config = dict(
    init='trunc',
    learning_rate=0.0159,
    max_grad_norm=1.0,
    warmup_steps=75,
    doc_mask=True,
    train_tokens=430300000,
)
MLP neurons of a small language model. Each row is named by its layer, matrix (up: input weights; down: output weights) and neuron, and shows model dimensions 64-255. Each number is 128 + 24 x the weight over its row's rms, rounded and kept within 0 to 255. Numbers have three digits each.
Before each neuron's rows, "fires after" lists the tokens most often just before its 100 highest values on Wikipedia text that the model never trained on; "fires before" lists the tokens most often just after its 100 highest values on Wikipedia text that the model never trained on. A number after a token or word is its count.

fires after: "og" 28, "n" 26, "es" 12, " St" 9, " st" 5, "ran" 5
fires before: "n" 40, "p" 29, "et" 11
L2.up48:126121141140135132163164066125131175116111110139122112118114113135116146126130141163153173076160141109162122106106112096119130150103120174141128095075152142121141121130123156136118142093154122159150149106123158121129136150113176159140123119169085173087155112130120136126146155129138073151109150143153145145083124153103052124154128123120082119131149128119160137123096084131076127145137124161164130151169153093139123136153079161113117119158134145105113133093105079119136125126131105125110119141108115165132139118120140119145167104090149104126105182163136125099102083100133120150
L2.down48:114134124081145132144155118122104099156149119110132140138132131134127124165172150159117085096122136117156123098106120117107121088127097129095130089126155122100125116161129141126146116186098134129139116091152163160082139138146133124146105178141127107133162126113116098136120085116144095131184132165127112105129153131144110139162119098113125157129100120087087133142114147089113146134152105105128157170148078178115192167142108125160100108078171123135111153082163111121126104104112155101148073134166149124112134129135131155132115148109151137100135143100176142134108150076110082108

fires after: " st" 21, "t" 17, "en" 10, "at" 10, "ed" 5, "am" 5
fires before: "y" 24, "ic" 14, "ies" 9, "i" 7, " " 6, "it" 6
L4.up470:116126186150149117170125108146137122110132126147150113131138141163187142095100173163140160148152135105107165114096156097070141107131100115134128094137128114131133182102147125117084168109105142097152098145093101140129141140138159170120128091153083144171107096137143133134124128153134135134122106131129148058096139146147124154113144131126176079074118127105135148157125106133138097122129141111152111126113108109106150161148087097145152121158110115144143160145129111164108119133102120159107143142177130135107107099157105140118198126156142140152097114108134145141120149109140152122
L4.down470:122135157123110146152118168122144148118123075129133123134135143160122148100146119142112106116119102165122167135125127121111123127096148141155198095089163119115168129150159158128123184111128126108135156122080125101101115137143157190116169096137100122108126082100143126098154155126115187140120127127137134112133049160148106138104149198161122116080123121137124138171126101127108145092099089124100133097121115115121141155108133135166107125121154145157115117107142144120126145098075134138149149135171162135112131160141102138118081098133105160128143123119151100163118111139143086119

fires after: "st" 14, "n" 14, "es" 12, "res" 12, "et" 10, "nd" 7
fires before: "n" 23, "l" 15, "il" 12, "ent" 9
L2.up887:122115156120142103140144112130108126126164144118163118125132138130159148084152141137158119143109155146145159104110114093128140153174138103102140104111138158132162129136138117113135104111103163119126111141142150133103148136114150136170127086129100151148119171106152106158115147085117098127168109096125101156124117145135078099150090092137141164152167155081162141162150100177117138109150118144110116144130106097126123116129100104170147113157119131097132120112146138110133147105106153144119124073110168097096136149147099138096117157141100127103107127176104100080148148143146152112
L2.down887:119116108096118106106096134120151076137133152138130132128162120177159120120141142165094100124115170142126106118168112127116115106139149165099159143134124150110155146130125099159130121156123159121110101086136145122121117139137128107135151126114100116153121140124132142117124111114100093140127112138123167135128149102163086129176137085129143147197082084067089104158119115128129142147172114107124108167156117145115153105102122095073114128107136165127096103160089149176146123101107091135144151122147149167125150106128129175126137117060131090127083098089140145079145146129134111146

fires after: " f" 17, "ra" 12, "r" 12, "n" 9, "l" 7
fires before: "ed" 28, "es" 7, "w" 6, "ing" 6, "or" 5, "e" 5
L8.up480:135127208175127112164125147098127077134147134156139114095102130099143102074129106153101165170150120147106136120108128146137110120107113165095115117132120145108120138139129118081114114115133119123119113119133132176130107133142113104092134149158174137140142145137143123134100123118109146157143084136153169106154110089173122133155160142080129103134164101107115098125174152134072128132119172106105114139136149106100142135124098099125125111141127081114166126121137124108110150137108113082147142151133129118137112123114127109125138153144124077172145164163168094125131125160147098121
L8.down480:138094143167121135151152129081140096128127150161136093171120121125116098102115150131103158118156129089119162156131148123141115169095103106115126107128090130110154111134187137136159101090166172102132114136118128166129129184107101115127167149116134107166139121107119160117103128142103101144155083148139126115119128106174143088126159135081137138147100120162153118089152158166099143171120137128119107168181142152109154096116136142126097140140104126132151117055080142155136120179102091156086112106100130149118119098127097121112139091109127144133106200108154101081147120109103101159

fires after: " h" 36, "l" 27, " al" 25, "am" 5, "al" 4
fires before: "e" 34, "um" 24, "an" 6, "ing" 5
L2.up655:152125110101113155156108136128115096132103114101098079157122156167163100129170144131093137182149139166173128184112095127138131150130113117109120118161128148114100115137124132174125121104095083140134161133125108095143124140104111099122169103076160097088128166093134113135130146090122107148123125109146177159128132152144112130088150143159116143131147137100182121144115120113128115108147111085115129126087117116116128194128142127118155116143114130127162151141152153129121125095099121133121139139150113129127119111103120085118137091124101101155136133119105143129095131164107090108
L2.down655:113148096129100135110143126153098121134140071145144083143115157140154121103122109088132125099155144144124134156159144128139140161157080111098163170096126099088115116100139124120119138108154146110117114161132119130163129130157190110177143133106126122132148135148156177113101153110127117082116123096140138161137148168161161109138114121078144122128122104120114094086119114091112162136134106150100099173127105168083124188102154113139146118127102122100117131137158149138139139116090098130094132093146127124123094139104144141164178164115132112113128119123129116127124128136062125139

fires after: " al" 19, " c" 12, "l" 10, "igh" 8, " h" 7
fires before: "um" 17, "or" 16, "le" 15, "d" 11, "l" 6
L8.up988:151089101112141103125151123128086116137150112097109146129102159161145092136159143099098135128136107147166163162087146120128192155165135098093107139192131100113124156160144085167096118154104179134103131118113093134149121107095112112112125131091177116150114139119146128132140078151119146123125121131148137095103102111146093146121110121135141152125114093070172156111131172096126104148151109130143122136160127133101126176105129117140105108169135147170110122121137132166154131111108158145117111066133136118179164113074142081107073131101122117154130133112091124137135117098163138138
L8.down988:142130125132076146163139138178116092157090091097159146172119125144086151119067116131115127144165124133119104145101088116133119141153095173114164151122119131114180094137144122150114124131135130138129078107150121154125136098117133123161135138116136133177136094127103127110120149107095119110135100138093106154119106131149122130128082105091169135150087101104147123123124117079138113164165114147124107139138163099092146108098136181139162122157131094107119106074101124146140187133134125132097125100188097139131150102151083125142089113094157142131142136155105187115150109140110155177

fires after: "g" 49, " st" 21, " J" 14, "ag" 6
fires before: "y" 18, "i" 15, "u" 12, "is" 8, "ic" 4
L2.up504:094126140132152104135106107129137108066094099142087095140123136147141102141061199162159079131127132086136145155101157155153177106116118148093150103109103133139099161111105130107133166124134125148113113104156091137090148115135172124138108188136119164120083129161106112139112141134112107137133112153116137085124144121133117132160110120078159120106083102129137142110110140119136129137122108150114165135111144114139134184108107131120184153113113137144129121150131109143131095114143108149167120118111131134106170172120170113119168106132117171137126126123117139110106110132098114108
L2.down504:150119107148134106157123161112147121100091065144138107112150167155145110147154166119111076124118120119117137135116140164110141122147133110091150120125198115177120143143116128149113120121144122130145110121164111167100129136172120131144133118134107136105142080144143093135138159143146125121143088125136157152115049113100139121164101134108139092119104126126108096131137135152126131098165139118120100114156130143095142124105112169146133141164137122146116131147087077123140141083118143161112133079119143089119129121125133135142175087092130148097125132137160122137116174113125151103

fires after: " pl" 34, " m" 13, "er" 12, "ol" 12, "ie" 7, "l" 6
fires before: "e" 42, "ed" 21, "em" 8, "ing" 8, "es" 5, "c" 4
L3.up972:129112133123133210126143157134085114143156144125081113144117163118130079129113084139136110159123141145162095149158131115162095157127116113144123125110105138105104106148129141099110100140112125138179094123140132172110121130111110159118111135122097093101130128128135147107141092115120145167124086073107150136155134099161147128087133169132141109128128169116150129121133152149121167124140092100095118181101119174103131153114127149096143132162108092138120135155114138179091173158112137094121136141121130137120130121109089145105129137114111150171099125128102130115115174118079133111
L3.down972:156155123113143154103124136172141107115160132110136116165128143116159143145167115151106123149141136125127142157129127133185117162115130079137138133139130166121109130124124133134191109101144124132096114133120098124132107139109075174136156156120106120114143108135144120108164129151093121109127085100125156150161138108162096113091124108108139145185119086086122119089146105134161107111163136158140082161178144153104153117135087132130117117123138158136126162150095128094088160129096152126159177122144165110134120102091155113096143112104088121099113105143150101104128138160158142125

fires after: " " 22, ")" 12, ";" 9, " in" 6, " |" 5, " to" 4
fires before: "=" 20, "ich" 8, "C" 6, "S" 6, "M" 5, "7" 5
L6.up442:107122114143126129117133134130104138120148105163137126125111143105099126118100129136085151124149126129180147130142148157088122119115075172140099138140145137111125117161146098122132134108131129089122157150120094158128101119116149118121130104136149147128121107141171148147091144145156115149065121137133134096159123115117117123144140081176114113073211105196117102152101097143126145127119187120132141144140098122111159096123092097178160170131082124146117141169146110109136144119072131169146086145130080088090127143152121143124164205109127126102126130083089126141146151148106127135
L6.down442:124129156113154152187124094100123123116109135173152147115114103135067074128173101159111105128125140136137136138127106114184105155163104146116099145145126131109128115107094114125135172112135096113117135156121143120143151112095151150113145159069139130137166138088084116126154110136107129134147110089160170126095133169124140100099136126151120150157114109121162147151082083141140151134123093128094129090152125154127191158113161093154151124081091120096117155131114140148150166135093096117159169133132141129130127116105118146135152181131095105154120134120171149126154130149151115125

fires after: "ec" 28, "i" 27, "re" 9, "a" 9, "it" 5, "ab" 4
fires before: "d" 28, ")" 9, "ed" 8, " to" 7, "ity" 4
L4.up307:134108067150151106099149093112156113145140154135120126105135109101166147141116117144144135144140144151158066116132123080118141147103112124108158103141150133106115120123143140096086134154118093086130134099129165118146111162128118128148096129145096130117114145174125132106139081102113147147170134121166115134129133142095140147138107145140176142074157125118137161157163171123125135108097074147085131118135101060129147127112155125076179138115137162141119099118173083118132129110105118135114152120087144118149140126152151111137106123097164154132131104155151153127109178133207131149
L4.down307:102106090142153160141108144136087075136144133130139150151143080125109120105134105153141128099137132130104158083131134135129163132121078137124142143144133195147139109130146097112131135141113151123084107158167146121149118143148143137151160090127107088078148112107197101064146131127147123154162134123130109116111128130086165147118091162109104087127149092128133170161195157109122119082127118159064152138139097161086137135127095126119142155147119119116150099151157107107134163128099159116115129160136120159146152103120134106116124135156132131103154090100127122119140140098139080137

fires after: "ub" 17, " A" 17, "p" 13, " p" 9, " the" 4
fires before: "ic" 55, "y" 11, "it" 8, "is" 4
L10.up27:175125130155102096149152144111151099111140125117133145111115141154132155101143152088090089127135171167134102131116152153145156116162168135124132123105158083119120146175110150132120158152140132118149119135093104138110139088129102190139124132139100165103096175118145125137137093103121069125082108158148140084153134151153128146139147139140157100138124140135134161105113157107155071137121122129131133091125096088120137085114128143152133145171085167122133156124157120065113126113131103174104146128162150134092151141151161154099125072136136157133135139119119110120145094134130114159
L10.down27:179127145155138145126134130102104140102137138148096133128121141145132136104149146094109128149138109155141136151169154166117144114128097118141146137100161165142080104136149135127119126108135160143127106125094126115135093127149155193138181091135169090137158151140152118100143139145131121125135169136135118157148044115129137117137160118100122136100100100119115115098106164122087124053152107132077144136153121150110133133109129108126126108120145176117100124107131172157100155180150151171111161135102108128104158106171135123107124116111136149110129158125102102147115136116147103094

fires after: "2" 17, "3" 13, "5" 13, "4" 12, "6" 8, "1" 7
fires before: "1" 18, "5" 15, "3" 15, "4" 10, "00" 8, "2" 6
L4.up599:124112116086108162107108128154106122126137147100136124107109147121131111112119139138125149133107128143124146115128146096143175152130187129142118105119159167153132134176129132141112125124168117118178145090142147154121127137121110099107101133136102104123154102180070068156115183113103147106145126121170106122148091119149149113142146110125121112160118133146129104093114141137133120159140119179128152102129119112108110110142116173186114129157153101145130086112121148154092105149144156148130100092150160133108091112187134144086119132139135146142097099088116107122144155075124139140
L4.down599:150100084116099139131116133139168152185127154128134139108156112137147130137162138137163122166119113125162106118093107146123154110156154145161148114134082107133075098112088130147133106133144131107144180173120114161136108109109074099140121118111120081128145149096060118100127120137118152102133126144158077102149094129164150137147107127126159122163126108196107112122097173135110072128131115109110122113142117164143105149130127128156089151127181096106120114102101143114129100111144131117153111170124126144101139150119126176116089127134124151150092097089150145184125122109127165149

fires after: "1" 17, "3" 14, "6" 13, "2" 12, "20" 8, "9" 7
fires before: "8" 16, "5" 14, "4" 14, "7" 11, "6" 8, "1" 7
L3.up947:120135103156091171166159128093135111115144117154142142148135125153111149135126123104157156107156109173152144132089130115156128089112147115102146136093160163121125139114155155091161092116131122127162135131130135072105197161102115130114083140120135155103124103087097082117104073143097110111157151120147130118148137104135164133157155154087139165121125127109129140108072100112123128139113058112134161135120095100137138129129101132122108151135151140173141098123176097134142124099114123115165099135117151121128098114174146148133111143127161173107130139138112095150156135131128104148
L3.down947:135099086137134135145110143120156140155108119139146106127206110162147137158106140090121144118083101135112124124082143106214101112147144093142171150131122138097150084101131112122138104115143083127092127179135124107087120125108103155127085149110138166118143108133118085112105129152128127119123172126115131097146132118135128113149120143090110176114080107140117130178137115142120147116148092100126118115126119119122120150113138141136140150120153180100107109108162107102120130119139176160148119141127108150152118109167097172147116120143162162092143163137123152120178144117120147090

fires after: " |" 23, ")" 15, "p" 6, "ist" 5, ";" 5, "at" 4
fires before: "=" 17, "===" 16, "C" 7, "==" 7, "S" 7
L4.up539:072106142110125169069146113157146120123120147115094082136141136139120181112142107143120137142126151154160146119078098127105151163120128116159086138101112113121099120144115157104181156130133143112161157128116131149150158157132131163179121142125142187124075111126133141120111135126083111119140136139129125109113075113118114099210172093180156124118128097117142099074097136135150096124122143150150141105127108133115137114122152107123164163124114101132164126117169142126131156171124108134112156123160133083127130105107134133110107103160105110091110140163125113129113117142097092161
L4.down539:091152152128153174095141144139099131135109149137103137131135124104135109165151151147110106124110134138120117145117133120138163138140149112144100103137139112148114108142110122116105133157137125088109099132125131153134131146137137135140138130120123163095082093130101102094146163118137151168122122139147142140138112132107138084132096121171132154140110102188145106168079126115131192129143120086128132113129141148181107112109143134123100138088071149149131131064107142141115184172093105102161157142138140134124171136129094152115142090088115152123112164147097162105131128106099130117